{"n_layer": 11, "d_model": 224, "n_head": 4, "n_kv_head": 4, "head_dim": 64, "d_mlp": 640, "vocab_size": 8192, "activation": "gelu", "norm": "layernorm", "norm_place": "pre", "norm_eps": 1e-05, "positions": "learned", "qk_norm": false, "attn_scale": 0.125, "bias": "none", "tie_embeddings": false, "parallel_block": false, "init": "normal", "init_std_qkv": 0.0334, "init_std_o": 0.00714, "init_std_up": 0.0334, "init_std_down": 0.00714, "init_out_by_depth": true, "optimizer": "cautious_adamw", "lr": 0.0015, "beta1": 0.9, "beta2": 0.95, "weight_decay": 0.058, "lr_head": 0.00494, "grad_clip": 1.0, "warmup_steps": 471, "schedule": "wsd", "decay_fraction": 1.0, "decay_shape": "linear", "final_lr_fraction": 0.0, "batch_tokens": 32768, "seq_len": 512, "doc_mask": true, "z_loss": 1e-05, "train_tokens": 201600000, "steps": 6153, "dataset": "wikipedia_en"}
MLP neurons of a small language model. Each row is named by its layer, matrix (up: input weights) and neuron, and shows model dimensions 96-223. Each number is 128 + 24 x the weight over its row's rms, rounded and kept within 0 to 255. Numbers have three digits each.
Before each neuron's rows, "fires on" lists the tokens most often at its 100 highest values on Wikipedia text that the model never trained on. A number after a token or word is its count.

fires on: "\"" 64, " at" 15, "]" 5, "”" 4
L6.up489:108131123125169109109170114135108132104168125108140133111165107113135113126146151151192117124096145116134128086115164128142122173117118136180139149139108163093087185156126158153099090137132111140161184128118133133105152098107110134096185139094114140129146140085105169141142096145156122126106154125106093118125128128133148147084113115099158158125120121148171117133157121131160093120122

fires on: ")" 24, "ing" 15, " =" 4, "u" 4, "e" 4, " of" 4
L8.up583:130114165166117137083141136154127136099140152111074120153139131141115081114133146142168105152143127123159115148170145129108120107101116156142132068113131162127109189132104120122103178102155110142150106132139109105112083112123103116102136138120117122119120141154145156155161115115096103174113129185101126124120116108119119100172123125118141157119131168122154136136125089071083120116168

fires on: "-" 32, " (" 11, " the" 8, " United" 7
L8.up577:131169098129140113120112117158104159100127139137140100192150144135104121132100124129127118132121141149160120094141146130129146127101116143128131107135148087146094135111117160083077130131140133145116147134164130144092163168121142112077157086105129119117120115118149121134110146126145189113172130116139116111129109089094152090111141138140141129152122170137104147082103111073079138095127

fires on: " H" 22, " E" 20, " h" 17, " L" 7, " B" 6, " W" 6
L8.up526:150159112154135127131152114145158096099180144175144114127172173097138125117102125097209145114120142181182145142105161132164121162118110116158151134148117136177109095126139110129121154112147082156112120155137149123114101186138162104113146081139126105130103100119118088157126134114101129142123152120148149122080112176129148153127147127087149120103114174120127140095117053133128148113087

fires on: "s" 37, " all" 6, " fl" 5, "es" 5
L7.up625:136079090154129143127173144128155163074161121105099121097119132149076130131142137145117131122144128141157143086111141140121113135146124175116171112124110156160103149122118116109142126104156100075132153161127140126120103135147112075110108132100146115142166157126119167165137127104135120179110073159163145117132126165135142106159140097108111155130117172094154150134144124112110097123125

fires on: "," 25, " games" 8, "s" 8, " years" 7, " over" 6, " time" 4
L7.up149:092114122155089123124155150117147097117186162104156139154102099139134099103122124156086141118130158097117136144134110099103154127068131119118092114121102093167082127119135094147138138089084161094135139123168150165139135135118143107120140162133148101127176116136127124143130139116149097127137112195145148092151125151150136134156118107081104149184109149141108182126139157153086123122125

fires on: "'" 41, " of" 17, "-" 9, "ing" 5
L8.up358:115119135151105153155131117120108143102159111103095106184135093104086093126150149107168161113155138169136120106128172173119106132129157155158147107103157145151112134155119139177130125157173153106109132154147145101119101110138092152113151113091145133142142146151121193112154164110133140149087138123135126141106186129108168136126130109141132105119123131095140116128129109137092111081082

fires on: " |" 75, "|" 12, "-" 4
L5.up460:129124154172093146111146137167115164076133133117093150164185127162127165113091117163134131130133164125131158162157111165155146134097133134121117072145088143115131122160134134155125111079085143138133110121131142105111114129086127139064167168094130119095123138121104142129121139155096164152113129161111180174119106112121128117172144112128108131125109143121113173117106098168143106114110

fires on: " |" 71, " of" 12, " -" 5
L8.up497:095142124130083134139128152114106115149167099159090109148176144145080120145137185137158126144147143128122135116103126121086114111111125126122110118159144161164143123122100130115133167076176087146100169117110134118152133133134120101094144085135102072104138114165121103130142121119105152119129104171144164116107111155120087143135186149086126099116119155143143163067135158121122100145137

fires on: "-" 49, " (" 17, " |" 17, "–" 10
L8.up554:114174133154129142114159140162136158090198144114084109136124113133075090148108150176129126142130128082080108127129192100101128109111102162094107110121118154117121189104082110130130158124134118097162180112122151135101100135112094093077106108141148104093126137137165150138161167132143115133128108165151143150106128110117135100106164155180147114141151141121160132110121173101125112102147

fires on: "-" 21, " of" 11, "oph" 8, "em" 7, ":" 7, " the" 6
L7.up226:113109113126127092130132094118115133134162133134145154187151165145107151139126137130125100128136117123134165125112121137131134105108147146069157117115127095121119166152094124088151175117166107136139115152147127130110149164112149110114113155099134087129114130126138117140136140127073163148086066139131094105148115167113092123108191139158126086149097121100142150061118126111084153122136

fires on: "\n" 29, " (" 27, " 18" 22, "\n\n" 17, " 17" 4
L6.up80:128142149121119114124114102116113115126144135134120144109126155128126092089103130144115135138115163106126138151159126143121101150114156161134095083134126129143122079101104113159149127121140169139177134150166117119110154165102098123091125128140121113131129131136143112126148149144135158138118100180110136147136166150087144168115192124137120123141163125134150139165134101094132112124129

fires on: "-" 26, "|" 21, " first" 6, "th" 5
L5.up595:155152119112154149084208109087090104129132111135103162139153129123105105136134119097117137159108127123109127147129140182132113110141092131113132128121154139171138167140158138091120093156107126154108127134123123080079153165135122100148152132092131141117103165102099164160141139153077123125135113189159120186151143089078147176123124167094116130112118114090126087117128126135170106125084

fires on: " of" 25, " a" 11, " the" 9, " an" 9, " per" 7, " very" 5
L5.up215:139127078148144095107182082115092172145125123137121144140139133095133097127127136090138139139100141123165116128140116151101102122123102134157136110118075083126117170095152163122114138144169094133094139141117152118126163143130147107115171107106123160121167125112074175135146118118110173172096153134115132177140133126101096145125132119159118126134110120112131149119106162152161144089133

fires on: "," 57, "." 27
L6.up479:112173123120139132146125152156123160119131168116091136145133114165123140170099093152113149150160126130168118149145134119110123128093117151109130084151152149140152116089099149093131140077109103141150123125135136134130111151122131145095117144114137129138083134137171131171149130113120185109140120139104149131156119132108181096138177111133167122154113136131134131107130102116161127089136

fires on: "," 78, "–" 16
L6.up291:068097132119108121077132116093150146117167129167088093131142142141127132114128164123117143144121154154154151121128082128086120119104120121118127129131100148159153104152111124152137142124135131130118125111133146126134132150114156143076175123145148104120144145125164111106168123128106135094179132148176150090125116118133146121140140145137169121144165153139096108118157100154107156150150

fires on: "\"" 45, " York" 5, " Canada" 4, "”" 4
L5.up331:058161116109166084142146143183133116099121142126122148148155104149166147126149098146129116126080129169150161147148154122132114154141078115134102091120101149102152185071125108167094133108161131128108124137151143107140142106097130095096164150095126108111126114117115117107131145157132117121122140195109129147116092120142144142103100137136148125140157176117154113099138134129153099076158

fires on: " the" 20, " a" 12, "s" 8, " Illinois" 8, " United" 7, " Colorado" 5
L6.up439:107151121124117158124126144134120142109186080098081147160144125174077142134123127156158151148116140134107152118179164142120150175144142136135119088170104149163133134106147158142113136123133099139128133124144135100141100177097156146101129094113134163124145091115121167129104133171123089144150112143083147116158109080160119155107115105091086141133106139108128120122134099185164138163113

fires on: " |" 29, " four" 13, " two" 11, " three" 8, " a" 8, " six" 6
L6.up114:106118106116093152127145146136122141138193117163081146117174131137111166079119138156142124178170135149170149093128160144134116164154106141151186082130139117167112158107129131073143139103146110151146139104119201118131102134100103147114176116127095116146119145149128123183142119158129127121123117136125130109097161110101132162160102122079139123108112130146139117094118130139141063139123

fires on: " of" 29, " to" 13, " the" 7, " at" 7, " from" 6, " and" 5
L6.up441:145120101184108153110154112134119158120101124126154097162158112110139094128160097185154156125128141170129112119125127149145125155107103090110142131153134150134095143191149127099097155112161124101111156142119123094115111119154123143069138125108133105150122106108124109128114140122149111124111156123148156133121099119130120170123130128135079157171104135132132137075111112159140137136154

fires on: "=" 66, " average" 4
L5.up27:142077153125075132160143152157147119097131135083086115153132145123121134167055094151125092097147133179124159141154149131112149112152126129152134106136159117127157145137144119156119134135135144123172084129116110142125071074148109167117081140086154157092105139161127165152102112132140155124142147112084116151100094138087153135156113088120114152161144142104149084160108109119145137094126

fires on: "-" 24, " games" 9, "–" 8, "." 6, " points" 5, " win" 4
L6.up469:110131165172110137145127105127119136097121137126134163146159120124150179150099138127111134130129148133127166167136154133159128102096100137127111139117083133162108088132134123113102120171143123138161154123127106138116154116137102109099157147086148102108150121102149123136078116138132095116109097152118104123049139132097163111130126106111107144164086105126171149150172133147155143102111

fires on: "\"" 19, "0" 14, "," 8, "5" 7, "1" 7, "2" 6
L6.up342:118151109113121112077167132154142152156160126155136147106169156138122129131108138116156131131118131159100144118153146131118140099118093105116151119146079112120098170101174099131079213124116098132159155123159130134147094144087166108103119144057121147102124092136085139104112125170094159091164167126121107096110122161082150126110109135149090104137110130143124152114145139138148118120131

fires on: "–" 35, "-" 21, "19" 12, "18" 9, "," 8, "16" 4
L6.up65:129123113143077127151116118105120148098158125137146132118161153130141160133111155151153142169182153123157170128113116113141145119130137118114114110133065153124127110095104104124088108128132098109145143109138118133132157188058128099117152097094127127109112176122139139107148141186125097136163113165134135077168136155109131131127145108117114113169124124112187121131132155186150118140168

fires on: ":" 78, " of" 8, " |" 8
L5.up138:119164137152138129121154163150131113095163127161072147118136134148087146092129159165162167150145132122136138111161132163090114196131100137104112083148084144121126159101110160121133118092125113120128155128187127077156110105099110114093123121117122120103131156090119145148163179116099123145141085164146165124121091119156110138114167102122136121129104126109097151098116142162128123121132

fires on: " a" 36, " k" 10, " co" 9, "-" 8, " l" 6, " e" 4
L6.up313:109119112129123108109117075136136134133138134136132124074148134149131116141100141131162153201139134128184146151111175118116098135139123144131128104119101081136138127105094120087164133101143067137111111141164126171085102135124177090140155104107142126127154184137165104124177106121075163129126126109139145166112108129135166138160145106115128115081100152076132119107128170138126146139119

fires on: " |" 44, "=" 16
L7.up399:112087135137074123082153162124107105117117100107114146115115144152124129112111119120151126145134146145135140130177149183127133145133167119122164099164149169122146154126138149146139144104113159137133136125107138103129123092085104168071133153085122135112124139109128177154117133146125152138117137150163150128147115110125133165180115110158106112120089145132110143135097089113111137102148

fires on: " with" 17, " have" 17, " has" 14, " and" 12, " had" 8, " having" 6
L7.up481:141090149152121082056093121150153092188107158113143149144117157154138117122124150121169104121102135156121149134115128147121109101157124111100090150117103155077095135101103134110132142152144092118157203113131144160137128135159125100132097115116138119118144147134143127127122150128154090139120143142130132155148131133108065101114141192128166096119100132160147134116113075106154148096153

fires on: "M" 14, "H" 13, "C" 11, "S" 10, "V" 7, "D" 7
L7.up126:122122070135106142119128130173111135140099143105152127085146160157148187100117122104110132184115134154115143131108156146150063116121116117132160076159152079178163169136167130123155148129118118115113133160158147101108115080114128138104118130135173151118092110135129146129087144130095135088152111178098104130101108110112122202152129099151099147152135120102148166122130150099134133153091

fires on: "," 30, "-" 27, "." 26, "–" 11
L7.up84:131094147134123114126115130101111134141142158123117106135127141146116167152059155178084162111147142102143127088112144150113158142093144158115102103117130095118113145154177163106119114123102130115111121119162116127107115150127100146093131104111151135122120139126143150127147164158085134110163117161135134136156116118168088152125153123151111110161124119153154130122141112202090123137168

fires on: "O" 28, "M" 14, "A" 10, "D" 8, "G" 6, "T" 6
L6.up339:126148110113089137100105122131076178153098107108161161109157116148122138147109169122158151169121135162099145153132179141126093135126111110146121125164121123170157144112178085124122164124124073153116119159135152144118102110153152106120125124152134151121122125184109105171123123157098104105121112092130091132109141078115130162159136131103085137118126160119161137130166127116126132152117

fires on: "A" 14, "F" 13, "I" 12, "S" 8, "D" 7, "L" 5
L5.up433:129135120111134136104120143169125155094132166173103110129170152173121124089132130158118164146083133168115131136126156132134136111124069096110141123141124153159116147092171108164065155113130152108112139186154130110109068124118132080126098158135156126133112143106110128164096119128092089095084099130106102109110113089152130135116132143123119153141073153124143148093137091137124126151122

fires on: "s" 49, " Blues" 4, "ers" 4, "es" 4
L5.up319:109162111138125134123157169110107139135160179119082147134144101113110150131133158158096206170114117165123118137102158116131134132134130149044134107150128183131109159124133176126088127102157132141137110151109151081140131114138167103144180120143147112121175151101136138165120106144129122139123113139139160087127145118134107125186102082141133168117121155083148128145146134119114115150131

fires on: ":" 65, "," 21, " -" 10
L5.up461:091161122106140129134143138121121151106159135141121101145149148177126128114084116198132144168162122123144106132129163125069122159156108102099141058105139151119112143121110175118125159098150117129161136157144126122136099083085160137088093171155138132158115144118130174151151106120125111134139111141153122086164100109132135131118178120122135132142096145148127189108090115100088131092113

fires on: " had" 26, "." 19, " has" 11, " have" 7, " /" 6, " with" 5
L5.up494:139114126163114070154148128145171121123150142160135140156162133106132132117085099153140094123172146158151165182092123086125133162135130124128149161108097128128119136126123088099128144166112087127165120118115172133135133130137144104116132135109127140109108130142157109095123116099151121130091139134171109134161102169125097127123213131094143126137155130092088160115128085129151121127105

fires on: "-" 58, "'" 16, " (" 14, ":" 6
L7.up499:129128109148135116122168114103141133090157116135075135147102148171113094127123146164155128139143142114104114131123114104094109123168106190153126100135123136126113171083063172108133114164133136124173139182148114118095163180127150090090117141111129110138105144102126131170149123108138115151123050097136114103119115136119106114104184122113155130092127131143125123119167103136111123134088

fires on: " and" 59, " has" 5, "°" 5, " were" 4, " have" 4
L5.up197:148128132162131096153116137202155162116130165155137133112119158148134167145098110126142092131153151169120158135129139126122094180126073109103116152121107137112123165168096107138137153114106108089134111111182126132139123131140114130117084067144130091126120192185127133092123166096168100134146144171133097167105118119132058147157115101112143128135146123133144136156111124128137134115090

fires on: "–" 16, "/" 16, " pro" 13, " Bal" 8, " an" 8, " San" 7
L5.up513:118149117133124143125134108090107133141139172107141140145184176106139101104137137151098134119160122122122132131121147119067093133143163118093100116140126071112119138100106121154111102080152137127116146138126126095099114139137152124117163098110142091100101133148112148119173162178093159118136126144097110125127125114113148098168141094118142111144139145114149130077135144161119088101111

fires on: " |" 24, "/" 12, " ft" 8, " a" 7, " September" 6, "|" 6
L6.up329:135122158106101148117099138123103107118106125086165169151122171126141139152126144131091107137123157089135119166124145137118117120088082106153114134102094087163141144141147080137132088165146136142077116147122124137122121138112121105075149105135138175051110110150098128132143121172134116125158162129116160110096151133094087155132125125130114163123100122099135103142143155130159117158134

fires on: " of" 24, " de" 21, " at" 17, " and" 9, "," 4
L8.up423:109171114137122117158136134174103149096130151145128147138117149176125102105128133134152120179102127170146183124115134133106093097108122109104142122127133151171099131107078132154123164069165109080126166110135159182134121149123140056125150136113127136131113128135121169099154117143097077153105140152120146110119092105144109128096136154113102118135129156129161170121142144130120116119140

fires on: " of" 26, " |" 25, " in" 12, "|" 5, "enti" 4
L7.up553:160127111140138143110114164151094111092138117124105184126160149127134116106135151124122121183149135074090126086162139133143142108106116140112136120100146143148111174126114120146138103154156141115111184134112176085104067147105120132105104131091137147135089154092103161137154126124116160103152128168157147099139114112159112131095148096134120126117074132088138116129141121121116116143128

fires on: "," 63, " 2012" 4, " 2016" 4
L6.up621:121143138127141109095153082106130173127178158090136130111130137160138094084131149133111132120091142113130127147147120139135147116150134126121126131137086134132108113084129145162090168119141132125176115146185115144147141147128152123120103111101119150082120114152151096117150175132127161123135133120118076135072119171108158150156134095113105127172169154149167168125149082143154104115138

fires on: "O" 43, " U" 18, "U" 12, "-" 7, "/" 6
L6.up495:096137094118109171089146109141139175115131137138131159160160145137130121125091119158165171134157124132141137102121161179115079150133151161110113118141117107131144127116164102115117123125151126146109115146179133122069093173075141140122116125106140133136081108148135130150164123193122172087106138095139158125103175104090140102145120111113130119115137137107124121102110098157162101111114

fires on: " H" 21, " US" 13, "W" 11, "H" 7, " W" 5, " F" 5
L7.up45:097169122149075138144168088174157178109142127163120087150184126122122130102118077129161160143123144125134118135120156134173141135121047097170153104099120099157141155159160144126121168087109113129131118155138130120121118125099158128072139127130148107155095080170127113154124148142129133094146153116139122144109098119087093158112105122142123113133117130103141119130133118121120156105121

fires on: " of" 49, "," 7, "now" 5, " the" 5
L7.up267:144127148143111138095128116173138139155134155091116107151126141144130112122153112179112135153161144193163082104127132123116119149130112136121094127125101157161117183104111116134104173128127145058180112161086114109139133129114135087150162130152128114129073101104098162146142166142117129132097126150122167137142117155133155131155129127092112158123180145166104151105125161128149065114141

fires on: " and" 40, " to" 21, "aged" 9, " were" 6, "N" 6
L8.up163:126128114130096132110150130150091160121123172167154100152107166110144094149159143143151114089157150136103143188110133122127137085129113106165105120125123158169113099156109075136130130148155095117117169169117190114125131147171146099121145105141125123141161139137162121124093142107127154129106116121154120138125122134126104136129152135108120158138109138106109152097127101085126092117142

fires on: " |" 39, ":" 25, ")" 7, " as" 6
L5.up245:114130147093138116113143147098127123177135130130108172121146082105099132165115144172168135143120139123115128129117150131075101087150099156127115112138126154129141086083130141117084150119156107130129170150121142111109140123111095120059178142146116091135149112166123089133143150108126111076101132135175120088076115139116092148141154123080149136105139118135166122131149139128103156147138

fires on: "\n" 31, "-" 16, "\n\n" 11, "=" 5, "," 5, ":" 5
L8.up593:092131161149103136135121107123126138096104136143121139114125129158130129107102147130117141142118152113158135120165144188093136136140150130090111114145117126118128115158106140112142171117152152132164149146167122134123091178072101142086120161140131126154070132144120128161162126112137143132084130130156152145129138133159137169121188142071136105166085079108090127166129076110149137112124

fires on: "-" 40, "ci" 12, "–" 10, "ss" 4
L7.up329:156145160144099148125160155164140130123128135131120131181170115104133107152073122176136107126153143144118103145088175114149118145140106170131129147104188124135111167105089094119152100146088158121104106128094129107099105090167127116156151127117120124121155155067149135127121117124136133129062122159098143170090154097101108148127138105108100115142138149114168148083107149131131080120135

fires on: "E" 20, "N" 12, "M" 9, "W" 7, "X" 7, "V" 6
L8.up398:114112134129117129114158108139149137136133170126145140141121132156091127107074123143154105125152125202105133133131172141168113136120111101147084125147140134147130161110174120158110177100152134147132149146155138099115127118144111124119112129159129159116121137125118094153097143115102122151102124159104128113115113124119087154151126106152131134128156156101163139103122139094127134176137

fires on: "," 22, " of" 19, " the" 13, " enc" 10, ":" 8, "lor" 6
L8.up160:094100113163095105107136106170113162119155139119156110128168128111156108109139130118092129086164140149107150137147138144119114148124110102115124108145067107157140193148112196126089145073148108119151105105115161134105164114135146121117130117145143116091123119105094151166119128173106144161085127100135123129156110136129110103181129112159108117155110126099115141127154122128127073158128

fires on: "s" 17, " the" 17, "'" 6, " b" 5, "tic" 5, "-" 5
L5.up192:114129124142088132154156124109136125119117171111099109183154140111094104125105132112107174111154145155126123117104141143128116095131115140131138108168114127130120162126163196127151152135135135126153094184108154137126095145115125135140119137112119107128136135097132172182143167125119077112130110195131128146149159098069102141154138137156089133123070146081150129104148142105146104106144

fires on: "," 45, "|" 21, " |" 14, "." 8, ";" 7
L5.up297:108103102137108121084094136107093144140107138115087162159136120122150150099120101128108156195140143153156137114160140090138149150149125135079121136132158112144097090101099176119098102167146118162091129080148139092126145162100142131099155104136144093106134111125112084144131128135104140154087129090208154128122137136133098117129139142112165099165139134122136146117116150135141158141137

fires on: "." 62, " |" 19, "\n\n" 9, "\n" 7
L5.up274:142084142165080137084159106125118129150123127106093139144111161139142174117128130138143107163157159109151148118148153121108175161108122128089140096115165177143160110126127109101124133147124143134155177112145119119087153167093146108067136132142123126113106127161119112156129141119111133117167136134185152150146129172143105111137158107096123123149121137123119127124086126150167142124133

fires on: "," 18, " that" 14, " was" 10, " After" 7, "After" 7, " after" 6
L7.up119:107132141110102128123160108122102109139164159153105109095084138158122148150128159113104176124139164114144102076149104067102135133132130153128108126107090126135095118052111149141159137121159086114117146121132152132152132142165148125099106096128139141086124137150138122125148176137115153139119106168186111111126116159134138133109152160066158121126161151146111142130129115138108131119137

fires on: " 18" 24, "19" 10, " 15" 7, "16" 7, " 17" 5
L5.up404:120149147107076122124127115116113094104164140157066138130159163151135167114085138171116149128110135181092112153150111130129113120103137156135139112120120124145125135090113129091120119125148143120149185144136092100136165150096111097094178149113136125087120112138093144133136171126139149067148108168137144111131130152114133124122172137130151145115132110128134118088108120073100114120148

fires on: "-" 36, " |" 22, "–" 20, "." 12, "/" 5
L7.up459:154121130147088120094109112113119095115098127102145085124128168143136198130110152161160183162126148122168101147118167138131145109138109122102127117102124122127146124128151117174157077120105121178120124151129102119111133142102115120098124096098122134094119152137171136138127123164109107175167090160143158118103153126106127158108129069102102120150129157113112138120183114147145149133106

fires on: "," 93
L8.up148:131130136116091121108156129125118210137204112129152139100155102154159132109138140130125138145145145128143110115146137125111139126132127134090128131135081129152081114108110109127120116128161154125117150134164109147121103167117153079122132066120127129075124147124143133172147111145155167123123154138125154105159172108120134108129158091121098100173156141141174123110130084175174111113128

fires on: "=" 36, ")" 18, " |" 7
L5.up107:114107132119120122123119120112142121131140150051143121178140103137126173132121149178136105110115129146140155136128146115139164124117158123123080141162144122103139141151108159150108170088155170117176115105131157152125096078170117163123100139133131100169128152143151103132124098139152121128121152055132125078123095084131147152152150132145148136134098150144164141143117112113120099120150

fires on: " a" 44, " |" 8, " (" 7, "-" 5, "'" 5
L8.up19:133110121123105138165111121148122106115180115105103139144148137123126147128129116110136158156145153121128153130163183129103134114141151107160109089125135112162114120109147123172141135152104117152142147132162160114097080118109116141067109146125123207133118107104128149147129158073156164149080129143108148107125117098066118105112121109153094122124089153061158127121078095160157126102152

fires on: "." 27, " the" 20, "," 20, "di" 12
L8.up215:139102132119164122109109145120172147166129138110108191169161128126136093096103141146150136151155110143107150164197105156155134133171141127125148114142116103124100124122118099127100134115088128101114110182090140141111106173122178111110151153114135076142105105110129155166138138136099148106100066156127136107131125166100115137106121100117147155139113142109159145063115112107149112101124

fires on: "\"" 17, "\n " 12, " and" 9, "'" 8, " to" 6
L5.up41:126135146098157148133126134072129106138130169141139114163142145092125143123166139179120176136106135162118119165110103086128142134076084099111149127100150185156129115138128067144108131103120125085139171180132094138118148134143115070153149137149129076135090116123154117134139135133152097090119096171172161127118096142124134132121139129121121132144116151153134152056152098100121140122169

fires on: "=" 42, " |" 12, ":" 7, " di" 5
L8.up600:150139118123113091161105112152109103176123170119129165132115190119069136152130130100125149106202137153128149149118125116114134124163105130108082142111073120129163123152145154145147139148131117199166138119154138122101119060132104118126093117110145123100120116118153133094144136125139142096146146110086123135148127102135078166166116097138105142105151137095102121158148122118159133107147

fires on: " an" 32, " San" 13, "," 9, " rein" 5
L5.up479:106140141107148118178120113111128132143176132118124175103127117115140120138130163132140126134103147116131108136134118094106145125157141173130107118132110080165132129115093129144123080136176093141109113112120146103088105157096142167105198115147109139065069154136166104130157118168101129136108099162141116155112120144153096139105181124120141126107120096097178171139135131125128145130123

fires on: "," 50, " the" 22, " This" 7, " that" 6, " this" 5, " a" 5
L6.up236:119118118137142069108184129119095153132155156127127112110123146133087101136088141129120165130155146166121112098160114136115108152127131162118091114157112129136117129121139122152130137107145107117164122122131115129124156138085162109091178094108097116102129128098115116090130188131135131137102145146123089155142089135116150128157109114137100141139136157138160213096141129148166104117127

fires on: " was" 23, "," 22, " of" 9
L8.up608:117143103118181124125116104112130135135141136133122138157122121142146122134163144158121128103112122151147120150126114123092147164167126115125135098158127130120149151088077160113106176090114140102154133173117154121134154138109163139112115148143144102125064130127127122147155159126108135115108090082132141093106112127133150096099149142140116172136126156130121166071146130132134132131118

fires on: " and" 27, " the" 17, "from" 7, " in" 7, " |" 5, "," 5
L8.up271:104116102134161135111160136122104125128121147109117104155154174136149101112114080130123142109106149142109124120142105145148114169096130098129098132141126120143141129107127107074145173090138116115135122151061168051145080160136132136126134130148127111127087094141104141139136137114160141120141102118186152155109148139134121135162132116142123167141131162097140185102143114121121120103086

fires on: "," 66, "s" 20, " 18" 9
L8.up133:095160145124105100118145122104101113129169142128146091153119123167120118066116142112121150155112136104127146110142146108136136136143135111113119106102081142124116143105119169140116184132174140139104089130198126153138101151111121129104114121102149139086098089122151144122111188151118123132083144169114166083112167098123147116147126126102114124185124148104170143137099073143143131123147

fires on: "-" 34, " and" 16
L7.up215:147154127146142112119186098113120165110189155153089172125167164147134110105112156129135176117086129128132128129099154141143064129135155164162159116110131145133080196131096165123121095139124118129118163132100124107139136131120168103139149084090136151125113145122152162158126117159130153152114092170087084140118126151110120128142144130116096122100148095122133147116129161134147102142086

fires on: "," 43, " =" 9, " and" 8, " the" 6
L8.up79:107115110123137101101112125121102123131143129118168154166153166207085183087143140182130130146122165151175127153102134135141133114087146130098122088111126133109142148165110146151107137098135103125176132112118129116122158124099165117112157136084104137070136088137099104119145159169099102145152137113106138105110138141114096137136111137121111142113136114177171179106133130155164119159146

fires on: "," 27, " It" 17, " and" 16, " also" 6
L7.up11:061088132132134085123147126150142185134160117143101125135167132153135117122125140152111133167141131139126128124171123171174113138119076107109125144163109150100093109141119153205071121102113123160159109139139147118128108161092159133129148118123129138097121130151128171145142148138111156134125133132160139164158126163100154158124135148180123146130155138145158117111142100135169152111124

fires on: "," 65, " –" 12, " and" 9, ":" 7
L5.up140:111140108174132112155149130170106159102161165106092151138147163166116156086082097167145152160142139124159142103131170119118116146142120148111114114146105107135124158094120152172103125103140087106137140183118109141139106172099163102124134100092126112121091161171151152146149132123105105138130095191125147130176104131135175112153161076132125135162132163130145166128146143147132102105114

fires on: "." 37, " University" 8, " |" 7, "9" 6
L7.up259:108100126095165140121160126103100116120128115129158143124097165169071118167095139102115137098164123151093123111110117133120123109122121165145106176091154105175143056143132094138136128135129101119159131161130162140137134113182151130129134129119157120117149101132084105173124112100122138137118111085132118131103131127153151125109143137144138108113108130160126122148112059142122118171110

fires on: "-" 97
L5.up584:112139117124130142117137117143146168099163116145116091154163105145112079136106103184121188132140141123093105138121126115137083132148156128141096075121127096126085178120129134110112133135137144148130158124137143091104125126113148073068171128120140084127102143113141171171160102125143127150104068161141150122101164128150152126143140116148104120135131120122147140085155122162113077139151

fires on: "." 23, "-" 14, " |" 13, " vol" 7, " a" 7, "," 6
L5.up626:133137150095135125075142117134135116139125139136095103116090153144130125164110157163129176119171135126142100101111158116110129112161111135152123139172146126115141093126112142121168112126143133105186148134134156140080118158097146102087138155131137126132107138124120094186151141081103111141114125120163171145100119125144098146110179156069142124079120111095123138119111123089124157173135

fires on: " and" 50, " a" 23, "." 12, " the" 7
L8.up460:107125090133110110098150094132111121156154139076136176182133134147102135192109153160137142134110151162147062144165133086140127118113127121130091144133159079164109141104132132162166106106088110152117160147122180129132129137086128116114180104108116091098117104119147140131129161113133125141120110145149135092140124142106138121149182148121105142131112128106141172071129068107163124091109

fires on: "." 32, "\n" 27, "-" 23, "–" 12
L7.up494:160129135155125163132100129159128138108167140089115160136134111151108131091122135155196118129147164125147153123109179137110120162133142176118071074151140100121108176135081116142122153101109123100144153137129101143092149143118126117085172151115144117132116153142139094128124132146139136182163085155144151101131145153103149133140123094133121110137148142132123122116104107141148081142120

fires on: ":" 57, "'" 9, "ly" 4, "=" 4
L7.up40:120084137155131114173119158128109181147138119114116101149110101124126128068101118141127124148167148134103155143157128128095116092099107122083110085179100155098143182149131120081129137111097109133162166117142126095132130126080114138137144094073134133111152137139099154148111123109142152128160133182145141115175103131121130145150144136141125163203124137106139131121116126113107102139126

fires on: " the" 21, "|" 14, " RUS" 13, "E" 6, " United" 5, " at" 4
L8.up187:136098128147122115099144101116119139123130134141134148136168154170156136103121145132155148110089144092070184137143168127139151144136120098104109114105121152133125131131148149174109156120129111143139162110134170097117106164107111088087109116139155144113151119113148141149113151151123078153147127130128158114090128105134158166123114140124136109162068153071143113075168111134101115163112

fires on: " \"" 66, "[" 10, " “" 9, " [" 9
L5.up412:127168115155155099153112141122140159139115125129120174086138103147167133162083153139190114161126140117175103113121154126086095131115109154127098134160162131142146129141087138155139102119083115134113205144116132122069149105132133125087157152125127090138109163103104111146123089139135175085130128132160106115168139116117068128139179116108141132132140153127124118097141139119135149082151